{
  "num_hidden_layers": 9,
  "num_key_value_heads": 1,
  "vocab_size": 8192,
  "rope_fraction": 1.0,
  "tie_word_embeddings": false,
  "init_std_o": 0.0,
  "init_std_up": 0.0412,
  "weight_decay": 0.23,
  "schedule": "cos",
  "final_lr_fraction": 0.0,
  "batch_tokens": 16384,
  "doc_mask": false,
  "train_tokens": 114000000,
  "dataset": "wikipedia_en"
}
MLP neurons of a small language model. Each row is named by its layer, matrix (gate and up: input weights) and neuron, and shows model dimensions 96-191. Each number is 200 + 20 x the weight over its row's rms, rounded and kept within 0 to 999. A neuron's up and down rows have the sign that makes its largest values positive.
Before each neuron's rows, "fires on" lists the tokens most often at its 100 highest values on Wikipedia text that the model never trained on.

fires on: " (", "—", " –"
L4.gate374,189,201,173,217,195,212,197,196,201,185,221,199,193,203,226,220,182,244,219,208,208,164,230,225,211,139,185,204,186,191,197,208,223,191,196,204,188,161,185,219,221,189,229,228,153,187,182,224,217,184,155,208,189,182,186,198,200,197,236,180,173,169,188,201,192,220,196,249,215,187,217,169,196,180,177,178,186,188,216,203,167,199,196,187,189,184,199,188,168,238,216,190,160,256,215,196
L4.up374,183,173,222,223,200,190,222,202,184,201,164,191,206,214,200,207,177,185,218,192,187,201,208,200,204,190,160,195,166,170,196,190,223,231,186,217,186,210,207,210,209,203,176,157,192,176,192,197,225,177,193,197,195,203,189,222,186,211,177,205,183,193,220,198,195,179,255,215,206,220,197,201,221,210,206,192,214,220,199,221,224,173,199,205,229,224,212,207,204,236,196,222,199,211,215,201

fires on: " state", "Electr", " effort", "path", "clinic", " nation"
L3.gate223,167,197,189,191,185,128,175,204,207,221,241,199,178,206,183,206,214,183,188,175,219,206,185,196,159,216,193,186,247,213,194,223,187,210,229,200,218,209,223,192,196,170,191,227,216,200,203,157,215,235,207,193,225,188,197,180,184,206,176,233,203,194,203,192,222,221,183,218,208,173,211,210,199,205,182,253,178,203,183,209,184,204,149,175,187,168,187,188,201,191,199,191,218,200,194,214
L3.up223,199,186,191,218,198,191,218,154,228,200,193,218,189,199,211,177,216,181,219,171,210,178,187,207,177,227,188,180,199,181,241,209,217,195,184,198,224,196,224,239,171,181,200,185,159,236,198,190,198,159,206,191,164,218,214,187,193,183,182,188,217,206,219,201,176,189,195,150,228,185,210,201,190,204,198,224,206,240,222,232,213,181,202,207,203,207,211,203,192,220,195,215,176,217,235,212

fires on: "5", "8", " —", "0", "9", "3"
L4.gate315,204,172,223,161,213,212,193,212,186,225,237,175,188,213,201,187,194,209,209,195,194,216,170,180,169,209,179,197,218,170,177,218,170,179,206,177,220,187,213,182,177,178,193,210,201,162,189,220,201,194,163,192,213,208,199,191,196,224,203,205,225,184,188,178,190,209,175,190,193,196,206,206,162,220,207,230,230,202,172,198,201,203,195,195,221,220,198,197,171,159,190,195,183,181,201,192
L4.up315,201,176,248,171,180,220,213,218,182,195,225,177,169,181,176,213,188,226,135,172,219,217,180,199,191,204,165,183,228,175,189,201,147,168,208,200,199,223,216,175,183,199,219,225,210,186,223,197,198,202,183,170,215,205,200,172,201,214,203,205,191,183,209,207,197,229,169,185,225,207,191,228,178,211,165,229,190,203,191,237,188,188,193,193,199,178,184,172,175,170,237,215,208,186,204,194

fires on: "1", " ship", "haus", "zu", " main", " Lieutenant"
L4.gate246,221,191,188,190,196,158,179,188,209,189,185,251,188,195,208,219,204,159,196,193,208,187,185,216,183,192,251,193,205,200,202,198,205,186,176,224,228,182,197,193,194,231,213,222,209,206,198,171,221,215,214,188,198,189,196,173,211,218,231,196,178,205,209,165,206,185,220,228,173,174,177,184,224,202,183,144,195,213,201,184,178,228,183,196,178,176,211,168,184,183,229,207,201,209,243,162
L4.up246,173,205,196,206,203,190,209,194,236,195,161,230,217,195,203,228,231,167,191,173,203,180,173,200,176,220,249,224,204,171,217,201,206,185,200,211,211,197,223,217,193,222,217,226,209,226,209,201,226,224,244,162,173,185,210,196,223,206,211,208,185,200,223,190,192,165,218,198,200,180,202,192,198,216,200,202,175,247,164,226,172,229,183,178,161,150,202,187,179,212,217,226,220,210,218,173

fires on: " Per", " De", " Inter", " inter", " Te", "Re"
L3.gate208,191,176,196,221,227,201,185,215,191,196,228,210,194,216,186,218,171,221,212,223,199,194,234,202,175,198,190,181,187,182,178,177,227,164,192,185,212,187,182,192,246,220,193,202,191,165,168,220,190,178,123,213,206,181,214,213,183,260,207,215,174,213,175,217,175,211,183,223,192,201,200,169,184,181,219,214,216,193,195,209,181,197,189,210,243,213,222,223,210,216,226,180,175,196,207,203
L3.up208,192,210,200,221,197,213,194,216,192,203,218,191,202,218,214,186,195,228,207,232,218,176,206,196,189,191,215,180,194,206,204,192,223,144,217,182,203,181,209,214,221,224,235,210,162,208,189,194,218,196,169,218,205,157,210,196,213,247,201,187,209,228,212,227,177,216,185,208,230,210,214,175,202,216,190,230,215,186,201,219,220,220,225,200,206,194,202,248,224,191,214,178,169,191,215,234

fires on: " as", ".", "=", "1", " which"
L4.gate99,165,200,215,240,215,227,184,192,188,216,213,217,191,186,205,217,214,220,193,222,205,198,225,189,203,224,239,209,200,211,198,211,189,177,170,188,200,206,223,162,197,199,193,211,188,213,173,184,198,177,198,212,238,203,217,205,171,193,180,190,196,207,170,206,220,204,190,204,216,218,244,220,190,207,184,179,191,160,201,233,210,206,208,227,212,202,212,183,184,186,203,182,186,183,167,190
L4.up99,169,209,174,203,186,216,205,216,201,231,214,223,220,185,200,180,186,193,180,190,202,161,225,206,186,167,181,209,215,173,227,194,213,181,187,172,177,233,197,169,222,187,219,190,202,202,201,174,224,232,191,193,225,196,193,236,199,202,211,212,188,203,164,209,159,176,203,200,214,227,189,217,209,171,203,202,193,184,213,186,236,210,229,175,147,193,217,221,178,234,195,175,214,200,182,170

fires on: "ri", " Smith", "ari", " is", " Turner", " scholar"
L3.gate367,158,167,235,215,226,221,194,210,183,189,202,183,216,204,161,221,176,209,188,210,194,246,227,195,187,214,171,230,211,206,181,164,221,239,229,189,184,202,216,221,173,192,203,218,187,170,209,228,179,217,174,172,171,198,212,175,184,196,217,188,207,194,191,207,194,210,223,203,190,195,189,225,158,204,208,162,183,189,153,193,197,200,219,216,200,185,176,160,147,193,207,215,243,162,185,177
L3.up367,160,197,236,187,217,239,212,180,204,221,167,199,212,205,174,178,193,163,169,199,194,200,207,177,202,200,167,235,205,201,226,154,196,219,185,217,192,218,206,214,200,192,218,179,193,212,216,223,228,190,224,183,193,214,221,210,206,209,231,222,214,226,201,208,219,203,236,218,217,209,204,194,164,175,169,210,215,214,164,196,230,161,201,207,194,153,192,214,181,185,201,217,231,222,253,184

fires on: " Secretary", " Charles", " Pro", " scholar", " editor", " Jean"
L4.gate170,183,166,184,201,224,200,169,188,222,203,220,189,165,209,217,223,209,195,221,191,178,218,240,214,219,186,250,173,208,185,210,138,191,191,193,212,207,182,201,196,196,221,226,211,241,212,176,207,197,214,179,224,179,220,219,225,200,215,202,211,203,238,198,203,188,196,195,253,191,217,184,234,190,191,185,174,177,210,183,200,202,205,180,208,195,179,203,195,182,177,237,178,197,200,238,211
L4.up170,179,215,199,216,211,201,201,180,214,188,184,179,183,216,237,207,227,208,206,197,189,205,218,191,221,208,256,196,218,205,216,167,205,202,210,206,190,180,201,193,188,228,210,184,230,226,204,210,220,212,193,207,156,217,215,210,196,220,195,213,191,227,227,211,199,183,204,227,200,194,199,205,204,206,158,195,182,240,186,241,202,212,174,183,176,183,184,237,183,195,215,207,183,220,230,226

fires on: " won", " received", "History", " made", " gained"
L4.gate334,229,191,168,192,169,196,189,244,191,231,191,207,189,174,223,201,212,228,188,222,208,206,233,233,205,188,194,196,206,212,235,225,225,230,184,208,201,204,167,238,194,212,196,179,187,211,223,188,215,220,230,206,182,194,198,162,175,213,188,209,209,216,171,190,191,205,189,187,169,187,203,222,199,167,233,182,209,197,212,229,247,228,201,232,174,174,207,202,230,214,170,204,182,233,204,194
L4.up334,189,217,166,222,168,180,214,208,232,188,191,197,201,196,180,207,192,165,238,164,247,192,200,184,214,170,171,210,195,183,187,201,245,195,181,198,189,203,215,208,223,153,204,216,200,215,201,181,226,179,209,188,177,198,204,186,196,227,189,190,183,149,196,166,190,183,248,210,228,233,169,233,176,213,200,194,190,223,205,173,195,188,202,193,194,210,180,191,217,262,200,182,202,207,185,199

fires on: " pm", " others", " founded", " Platinum", " Washington", " Limited"
L3.gate17,222,179,208,219,194,177,162,171,201,165,203,237,214,196,196,201,176,217,166,226,220,210,216,203,195,215,207,210,222,218,183,174,192,212,221,204,210,188,203,229,202,213,158,225,197,168,182,190,188,200,222,198,182,243,184,216,190,218,214,208,179,236,197,217,203,196,223,197,173,214,186,205,186,185,221,195,202,216,197,184,171,211,191,197,218,226,227,184,194,221,205,203,187,190,184,227
L3.up17,213,183,235,196,188,185,203,196,220,224,188,201,243,220,197,166,231,198,174,173,230,186,201,223,211,248,222,242,220,194,233,185,194,207,204,215,180,173,192,209,178,201,222,206,195,217,206,198,181,159,209,190,222,208,207,201,210,185,206,203,214,223,225,209,203,181,220,190,209,233,235,197,200,208,215,231,166,201,188,186,193,188,207,188,212,192,208,227,217,217,188,214,161,196,191,243

fires on: "---|---|---|---|", "|---|---|", ")", "|---|---|---|", ");", "\n"
L4.gate0,208,190,184,166,214,194,179,186,219,198,197,214,202,222,206,208,177,192,197,176,218,195,209,179,196,199,197,216,187,190,229,175,239,222,194,180,242,218,168,209,170,184,184,185,177,211,181,198,182,202,196,234,180,186,163,230,168,216,205,246,161,204,221,180,199,206,239,228,192,227,171,190,224,181,215,200,193,196,215,204,207,211,183,194,222,195,217,198,184,197,209,208,185,220,227,206
L4.up0,262,193,239,200,195,205,184,206,178,171,227,234,217,213,178,216,180,231,184,189,191,230,205,193,177,181,214,228,213,162,200,173,203,201,192,176,191,187,208,197,186,196,217,194,199,205,192,201,181,217,197,224,189,193,199,200,212,195,172,199,189,232,208,159,203,231,179,215,179,196,203,177,222,190,222,150,197,172,211,196,220,231,178,173,201,220,204,196,188,197,209,225,212,197,193,201

fires on: " =", "che", " state", "ye"
L4.gate228,183,196,257,192,207,221,185,224,239,238,208,224,213,225,208,196,184,152,205,216,199,203,198,159,201,182,183,205,235,191,234,190,205,166,199,211,238,220,209,210,169,208,206,201,238,219,207,198,196,202,226,204,214,199,210,207,184,174,234,201,239,215,176,209,213,202,183,181,192,210,220,172,204,181,255,216,185,196,212,173,203,220,190,199,194,186,216,192,209,179,187,160,233,176,200,234
L4.up228,197,159,227,195,170,178,193,213,209,235,192,214,215,189,215,205,188,162,220,209,196,168,203,173,209,195,180,184,207,213,198,178,207,168,161,202,189,235,223,199,221,195,201,187,225,220,179,168,202,200,197,193,193,207,221,216,199,176,198,203,196,196,182,206,198,176,223,233,220,185,197,199,241,210,198,201,185,187,200,158,221,216,198,178,173,182,209,193,223,216,212,207,209,204,170,199

fires on: "2", "0", " Votes", "8", "s"
L4.gate381,203,199,186,167,204,189,198,195,174,205,219,179,142,175,196,210,153,218,169,213,186,198,202,236,210,188,205,173,188,185,197,196,194,182,164,160,229,197,179,187,214,217,185,209,207,173,177,182,208,198,176,224,221,220,176,227,170,190,209,209,203,214,235,199,184,195,191,190,198,239,181,195,191,227,191,185,171,175,189,224,162,205,204,188,231,196,232,168,179,173,200,181,197,174,211,227
L4.up381,191,230,194,164,212,179,206,187,173,208,197,192,179,169,184,190,224,200,169,228,202,201,220,218,189,220,182,227,202,196,181,226,202,203,189,199,210,182,212,199,205,215,228,213,209,212,187,159,244,180,198,220,171,219,203,193,179,235,229,183,202,243,214,210,177,188,205,174,206,197,191,209,179,218,189,170,168,177,200,208,187,221,219,207,252,205,230,166,177,164,189,195,194,164,206,178

fires on: " became", " were", " was", " currently", " become"
L4.gate36,211,204,207,233,172,205,201,179,164,167,198,206,232,137,199,179,185,208,182,208,216,186,199,228,194,181,220,204,183,220,211,220,217,190,215,174,205,187,194,181,236,187,189,229,206,209,223,177,184,188,182,212,210,210,192,248,201,203,189,191,217,188,205,196,212,182,210,200,207,165,230,195,208,152,183,208,211,216,160,181,240,207,189,186,201,201,245,192,221,182,208,168,205,192,194,181
L4.up36,183,176,188,224,181,191,168,201,202,204,215,232,201,201,179,227,170,195,166,199,230,161,189,216,185,188,194,179,198,209,197,208,203,198,163,185,219,234,175,169,185,209,217,244,212,187,184,203,187,216,193,222,222,216,175,247,189,240,173,201,203,182,182,206,196,216,219,190,192,198,203,206,199,165,215,215,198,184,184,183,197,206,197,159,209,182,210,197,215,213,224,170,197,186,211,165

fires on: " |", "=", ":", " which"
L4.gate53,183,196,177,215,212,220,160,189,191,158,226,246,199,199,190,217,206,194,212,202,203,233,207,217,193,193,177,214,186,183,182,230,211,195,226,196,208,193,202,182,236,210,176,215,211,199,197,207,174,153,214,227,222,224,164,223,155,181,195,231,204,203,190,169,200,199,220,197,180,196,207,207,229,172,201,168,164,196,196,180,207,171,200,213,181,175,224,169,221,220,186,182,203,209,184,205
L4.up53,195,204,183,182,212,207,191,229,222,192,191,224,226,212,224,233,192,192,205,197,210,207,198,169,203,181,160,201,234,180,207,208,223,186,218,160,206,207,224,213,192,221,247,197,212,236,199,182,204,162,236,253,215,200,202,186,196,188,169,218,210,215,193,191,197,214,216,230,201,230,203,202,215,212,204,216,148,214,195,221,222,206,195,204,177,181,213,191,208,200,211,129,203,218,177,220

fires on: "5", "2", "4", "3", "0", " football"
L4.gate318,178,203,209,199,184,211,199,167,197,208,181,197,219,223,199,254,183,225,224,183,205,220,204,200,205,215,203,211,194,172,180,216,193,192,182,188,202,190,217,207,222,183,179,180,206,191,143,222,187,223,177,193,231,198,198,203,191,189,194,187,239,172,197,178,204,199,204,159,192,210,183,221,213,218,213,217,217,173,171,201,188,187,214,181,204,200,183,214,179,184,172,184,205,179,221,190
L4.up318,189,204,202,201,216,205,191,194,202,229,195,189,200,216,182,223,220,207,188,182,204,219,207,166,210,215,205,208,187,183,179,216,205,180,207,190,232,161,200,226,203,183,171,170,200,239,181,218,195,223,201,195,189,215,208,206,211,230,234,216,207,193,169,205,161,220,198,162,209,214,206,185,204,209,199,198,196,176,197,232,183,202,207,199,221,190,199,174,213,200,180,201,205,201,186,201

fires on: " art", " Reg", " organ", "ag", "ob"
L3.gate278,219,210,220,245,199,196,177,222,202,167,199,169,193,173,189,231,178,211,229,207,215,209,194,198,208,200,199,194,187,190,181,224,194,214,180,211,209,177,180,174,208,198,201,218,187,206,161,177,176,188,180,200,177,211,197,192,156,248,210,242,227,222,175,186,185,232,229,169,205,202,183,166,178,178,235,225,207,199,190,208,173,206,191,182,194,184,176,194,187,203,202,196,221,196,205,193
L3.up278,210,204,185,222,161,209,192,216,222,149,186,176,207,186,204,217,190,211,232,205,210,190,176,212,194,214,229,193,209,194,197,219,194,191,189,216,195,160,215,179,181,203,218,188,164,221,213,169,200,212,202,184,180,194,210,233,203,230,196,198,202,192,228,194,210,222,217,190,198,207,203,146,190,175,195,233,178,194,208,220,182,198,201,160,199,185,205,200,195,199,184,193,194,193,199,228

fires on: ":", " ", "---|---|---|---|", "|---|---|---|"
L4.gate66,192,207,183,214,215,202,181,229,220,183,187,220,208,227,192,193,218,197,190,212,228,178,190,159,224,187,200,223,200,239,194,205,181,193,231,215,213,254,215,185,188,205,216,214,208,196,186,233,204,191,193,224,221,222,211,271,213,191,177,175,179,214,210,222,223,179,209,214,187,240,210,238,219,202,210,171,169,216,201,194,211,223,213,182,187,183,213,232,196,208,220,156,216,197,181,205
L4.up66,216,218,177,216,162,211,224,201,201,240,218,222,185,212,206,192,184,217,225,161,188,178,232,166,186,191,204,208,215,191,232,185,244,254,175,226,204,185,176,214,209,206,167,194,191,235,221,171,203,178,201,199,196,195,190,228,183,206,191,205,194,221,227,206,153,215,212,200,213,194,196,226,207,178,196,198,194,213,224,191,180,191,177,162,174,178,190,217,226,191,192,219,168,204,215,216

fires on: " God", " public", " children", " open", " people", " Woman"
L3.gate168,246,128,207,236,237,186,210,181,239,187,221,217,178,189,215,215,191,180,210,205,222,179,197,188,230,217,219,202,216,166,182,195,190,209,173,215,214,205,202,190,193,187,208,189,213,189,176,193,186,163,232,215,194,211,224,195,203,172,181,197,218,211,175,152,192,213,213,208,200,148,201,217,188,201,217,247,204,234,210,197,167,182,203,202,179,213,207,184,193,208,184,195,203,228,184,201
L3.up168,218,176,217,217,189,199,229,178,225,218,182,203,209,186,217,201,236,169,202,224,223,162,189,219,208,236,227,209,208,174,196,198,193,211,185,218,210,214,219,195,167,196,215,185,203,224,218,193,190,178,244,177,221,207,232,217,236,182,194,170,206,216,182,168,194,169,217,185,220,178,226,245,156,229,205,241,202,232,233,202,216,174,213,206,179,173,206,203,196,187,179,220,199,224,188,201

fires on: "===", " (", "gin", "res", "\"", "char"
L3.gate135,201,189,233,168,204,214,214,194,182,215,214,218,205,241,218,192,199,223,186,187,186,194,218,199,194,203,179,194,208,240,207,199,223,215,192,185,190,152,178,223,195,235,203,204,230,195,203,239,189,236,164,214,194,227,197,220,190,219,180,201,174,172,196,165,189,195,238,257,204,192,163,217,209,190,210,178,220,194,180,205,190,195,185,235,173,229,174,211,210,236,221,188,187,238,223,196
L3.up135,192,224,191,218,207,179,209,203,194,234,189,174,200,203,229,198,222,220,207,178,238,182,232,209,200,230,213,214,189,192,228,184,217,203,191,181,185,190,162,223,180,239,203,173,220,188,218,194,227,220,189,222,212,215,197,200,228,163,188,219,213,160,197,178,220,189,190,226,211,177,194,177,238,194,184,174,181,201,206,198,172,216,207,211,153,199,204,208,241,204,184,217,173,247,211,236

fires on: "2", "1"
L4.gate182,207,212,172,217,180,198,203,182,182,174,162,197,192,208,216,246,220,215,195,199,179,195,159,218,173,205,217,167,212,194,186,165,215,218,217,198,169,219,214,169,231,166,220,194,205,203,198,208,213,172,206,223,214,195,200,233,186,205,193,217,199,194,206,199,240,197,200,201,199,211,193,225,205,224,208,197,215,255,137,226,199,182,193,180,215,220,190,188,185,229,161,211,197,178,202,224
L4.up182,165,198,165,165,206,208,192,208,191,197,211,188,174,198,196,202,215,208,193,173,196,156,199,184,232,188,199,197,193,219,227,198,209,192,169,182,202,205,187,165,223,207,237,250,235,193,208,170,224,169,203,201,194,189,183,199,201,210,234,212,196,240,195,225,171,206,230,218,219,165,184,203,195,198,168,179,188,217,235,215,166,219,205,216,180,176,196,221,217,215,238,169,212,203,195,150

fires on: "od", "if", "bb", " pop", "meter", "ud"
L3.gate332,198,178,224,204,216,206,196,228,161,165,208,217,203,222,178,224,204,220,179,174,198,193,216,226,173,204,194,200,192,193,215,205,187,185,180,190,196,164,165,204,194,216,215,200,195,202,232,221,195,193,187,214,181,204,197,188,223,206,183,194,158,186,196,161,191,167,211,208,190,168,211,211,171,202,216,187,196,220,186,172,140,166,195,196,184,204,184,133,217,181,213,231,205,199,154,205
L3.up332,199,200,213,205,224,218,200,215,199,193,215,175,207,220,204,208,150,211,231,192,171,206,187,197,174,182,173,217,247,204,201,195,210,176,201,198,174,201,210,203,184,207,230,150,168,186,217,215,216,206,211,210,163,180,170,217,191,206,149,194,176,157,199,213,203,206,172,189,203,206,198,210,212,192,241,195,165,206,169,221,185,209,207,186,190,211,183,202,175,175,205,207,209,201,184,178

fires on: " ", " there", "4", "5", " speed", " care"
L3.gate295,217,223,185,203,212,214,183,237,229,190,243,185,189,213,183,226,219,235,204,208,200,237,195,185,181,187,196,207,178,154,195,187,206,185,219,218,197,236,211,186,192,192,191,209,198,197,185,199,186,206,209,191,192,200,219,172,182,215,211,202,189,194,174,226,183,234,156,177,181,180,197,138,188,195,227,251,177,182,195,188,182,215,172,178,206,194,192,183,212,213,187,160,181,193,215,174
L3.up295,211,211,186,183,183,221,208,214,216,213,216,169,246,190,194,199,192,236,203,216,205,213,194,192,188,210,209,197,201,169,240,185,212,181,216,204,187,230,201,198,215,190,207,184,173,226,227,169,198,197,227,188,181,191,189,160,213,191,214,178,182,215,210,205,201,212,161,173,224,194,228,153,199,223,197,236,188,200,225,175,203,211,203,159,171,189,180,221,193,223,162,226,165,205,243,184

fires on: "R", "-", " Education", " surname", "ia"
L3.gate338,189,144,172,174,184,198,191,193,210,218,193,200,200,190,217,205,209,205,173,198,214,176,198,203,218,230,248,230,227,211,175,193,189,214,181,169,178,183,157,177,201,218,197,215,239,217,181,201,161,214,206,213,193,209,204,208,217,167,211,207,203,215,209,179,170,191,200,223,242,226,210,198,214,201,220,201,198,210,195,191,195,226,185,190,198,244,203,175,200,205,191,171,222,202,189,190
L3.up338,221,190,181,201,156,211,197,223,210,194,178,189,181,201,190,194,193,199,162,184,221,181,145,189,199,244,214,200,219,215,228,215,187,201,198,198,191,241,176,210,177,187,207,188,190,204,231,190,223,208,214,202,179,216,201,202,246,170,207,207,187,189,190,194,206,215,208,194,232,198,215,219,190,191,208,164,180,221,211,168,190,194,181,165,234,193,201,185,203,235,200,177,211,234,169,193

fires on: " family", " Company", " Club", " Racing", "ello", " Switzerland"
L4.gate51,205,199,197,191,230,194,181,177,206,199,189,184,219,215,187,208,200,181,174,207,228,206,170,207,204,202,170,201,222,207,179,179,187,218,226,206,199,189,202,151,172,157,213,187,154,221,211,184,200,154,189,227,158,220,181,189,208,205,232,213,215,187,206,160,143,250,206,192,177,214,190,215,195,217,213,183,201,176,197,190,185,195,208,230,223,235,218,192,225,198,218,192,221,173,199,166
L4.up51,188,206,218,179,189,214,223,178,227,214,147,194,223,190,214,181,231,187,192,195,216,219,159,209,190,226,221,228,201,205,195,203,177,221,222,225,212,218,242,194,157,174,199,171,163,222,220,175,201,196,205,196,175,202,189,210,214,179,219,210,219,158,247,181,173,200,226,201,211,214,198,193,180,213,184,224,202,198,183,226,188,172,218,210,193,212,202,212,231,203,213,216,207,194,208,212

fires on: " dis", " man", " serve", " shut", " but", " she"
L3.gate52,183,193,218,207,193,176,189,182,205,167,219,190,186,173,180,199,214,189,203,191,200,214,262,235,173,209,185,160,200,183,188,176,176,203,202,211,220,242,175,215,172,175,168,222,201,179,168,205,200,199,210,195,191,192,177,205,158,196,179,214,183,191,179,185,197,217,178,207,182,203,218,172,171,203,207,202,205,172,207,172,207,214,182,230,204,219,209,191,215,205,222,197,197,214,191,206
L3.up52,178,206,225,160,185,205,207,205,216,203,208,175,224,211,189,179,212,198,190,200,194,199,196,212,169,235,152,183,234,212,230,179,186,213,191,194,210,251,196,196,174,197,196,214,182,199,194,203,203,185,233,182,164,198,234,212,214,206,212,190,206,224,193,201,226,213,180,200,227,187,234,183,174,222,202,197,204,183,229,184,236,205,189,221,206,241,200,227,237,215,192,183,198,216,179,230

fires on: " and", " find", " where", " get", " return", " which"
L4.gate286,194,200,187,192,249,197,171,209,183,195,194,203,193,205,186,211,201,215,183,214,221,224,199,204,173,186,201,177,216,244,234,202,212,196,234,185,228,211,208,214,192,205,213,242,192,213,197,216,198,174,221,185,254,168,220,208,182,216,219,216,224,209,180,180,215,216,222,160,193,204,221,175,230,181,195,220,175,234,208,202,206,195,199,195,208,224,207,206,170,184,190,212,202,198,193,204
L4.up286,236,228,194,210,235,204,193,182,197,186,181,189,222,208,229,201,213,206,193,206,206,206,206,225,199,223,206,210,212,209,237,201,227,186,221,229,191,204,194,236,213,190,209,210,197,233,219,224,210,186,236,192,198,181,197,181,179,179,196,206,196,228,204,192,190,197,248,164,216,193,222,163,195,174,178,188,191,239,217,204,208,203,217,179,189,217,191,183,171,209,192,239,212,226,194,224

fires on: "–", " bomb", "3", "night", "cylinder", "0"
L3.gate334,226,199,220,184,192,202,218,184,210,201,203,140,168,150,152,227,202,202,197,206,178,188,196,232,200,201,194,182,204,198,207,173,157,171,225,208,186,226,212,177,179,203,175,170,171,172,222,206,188,226,198,223,212,189,224,201,197,221,230,219,213,227,181,185,203,185,184,176,194,198,184,194,166,176,185,225,199,180,200,164,196,183,219,201,214,213,237,191,147,166,200,187,198,179,200,191
L3.up334,214,171,194,195,192,216,216,203,224,221,212,194,196,164,171,206,174,226,222,216,198,205,174,190,181,224,182,164,253,200,230,190,178,206,213,200,169,204,212,205,206,206,218,204,174,160,214,203,177,172,185,201,166,186,200,195,177,193,193,231,197,171,188,205,176,201,206,213,216,174,220,207,212,244,225,214,174,181,176,174,221,171,223,196,160,210,214,217,184,182,189,247,180,200,217,186

fires on: "---|---|---|---|", " museum", "|---|---|---|", " New", "="
L4.gate216,215,189,183,196,250,206,168,187,215,228,193,236,200,183,190,180,201,206,219,198,193,193,210,198,223,218,202,238,212,169,208,172,228,178,219,198,234,210,213,160,170,219,222,178,196,210,164,172,230,214,200,233,187,176,183,221,210,181,221,216,194,224,185,215,177,212,219,196,176,207,194,196,232,190,196,154,196,181,185,190,191,218,206,220,209,190,185,191,192,216,213,185,223,210,212,148
L4.up216,227,228,210,195,209,202,205,181,230,213,166,224,191,179,211,197,210,224,204,205,185,198,187,189,202,215,196,218,221,194,204,165,226,161,220,178,202,224,217,208,176,238,212,192,181,226,206,178,248,232,225,239,189,185,171,192,230,180,192,216,191,195,218,250,199,188,191,196,182,196,189,179,195,177,170,215,180,226,233,207,220,235,203,203,191,176,190,212,202,220,202,173,187,224,221,197

fires on: " Di", " Pi", " use", "ti", "zi", " Some"
L4.gate15,208,193,240,206,223,204,184,207,175,201,217,220,173,160,197,225,183,220,197,186,203,211,191,187,178,229,179,162,173,160,217,182,228,212,206,225,209,200,211,205,192,194,188,183,234,177,169,230,232,181,192,191,223,211,221,164,150,202,235,195,189,166,213,230,176,194,165,207,185,174,211,165,201,211,213,202,181,189,207,171,211,176,167,186,198,246,215,178,206,189,173,206,168,215,211,190
L4.up15,209,222,248,205,197,194,204,221,214,207,192,217,214,175,214,212,197,204,200,197,193,190,198,231,184,242,200,174,179,183,262,226,218,190,239,212,190,200,226,231,161,198,203,195,220,199,191,201,245,185,197,177,219,199,209,184,197,189,219,205,190,207,230,250,172,185,167,206,206,221,217,177,199,213,218,228,181,202,186,166,227,197,189,187,165,238,197,186,211,209,198,215,161,221,205,200

fires on: "\n", ".", ","
L4.gate214,226,167,182,193,176,185,199,195,219,201,213,194,186,163,199,186,180,187,200,223,163,190,203,203,209,222,221,173,210,218,187,189,232,189,146,200,236,175,180,198,227,182,169,149,224,229,180,180,176,216,181,218,233,214,185,204,197,196,179,181,185,196,190,200,208,195,224,210,207,196,178,177,191,164,214,222,219,163,169,202,196,190,191,198,209,173,230,184,212,220,209,176,193,152,190,176
L4.up214,214,232,228,199,214,192,193,176,182,191,190,197,206,197,202,218,204,164,188,195,211,209,195,184,182,245,198,180,213,200,194,190,177,216,204,205,187,193,209,184,181,204,197,207,156,192,194,175,236,185,211,204,165,180,196,175,196,202,200,192,211,200,214,184,178,202,176,205,208,186,186,214,248,243,224,170,160,206,198,200,208,228,203,250,211,259,205,224,207,165,180,230,212,220,217,253

fires on: " Te", "á", "Note", "2", " Latin", "ê"
L3.gate262,200,174,188,240,215,197,190,186,191,215,201,214,168,194,166,205,208,194,153,187,203,218,190,198,190,193,232,231,223,202,197,201,161,172,157,185,226,191,186,206,196,226,200,201,198,211,157,224,207,186,213,216,200,206,192,191,195,170,199,211,196,196,215,193,197,216,224,218,201,203,200,232,223,187,215,161,220,200,193,204,197,197,202,208,192,237,187,182,169,216,253,187,191,191,187,189
L3.up262,167,195,192,228,192,215,209,185,196,201,168,205,219,197,164,195,211,185,184,206,190,204,176,226,189,192,215,228,209,204,171,183,193,184,213,171,190,198,213,206,184,202,214,196,195,220,193,252,212,209,215,177,170,200,192,204,211,165,212,178,198,226,231,229,190,179,233,172,222,205,221,199,212,235,203,168,222,225,174,222,204,223,221,199,225,185,192,212,182,229,218,202,213,190,197,206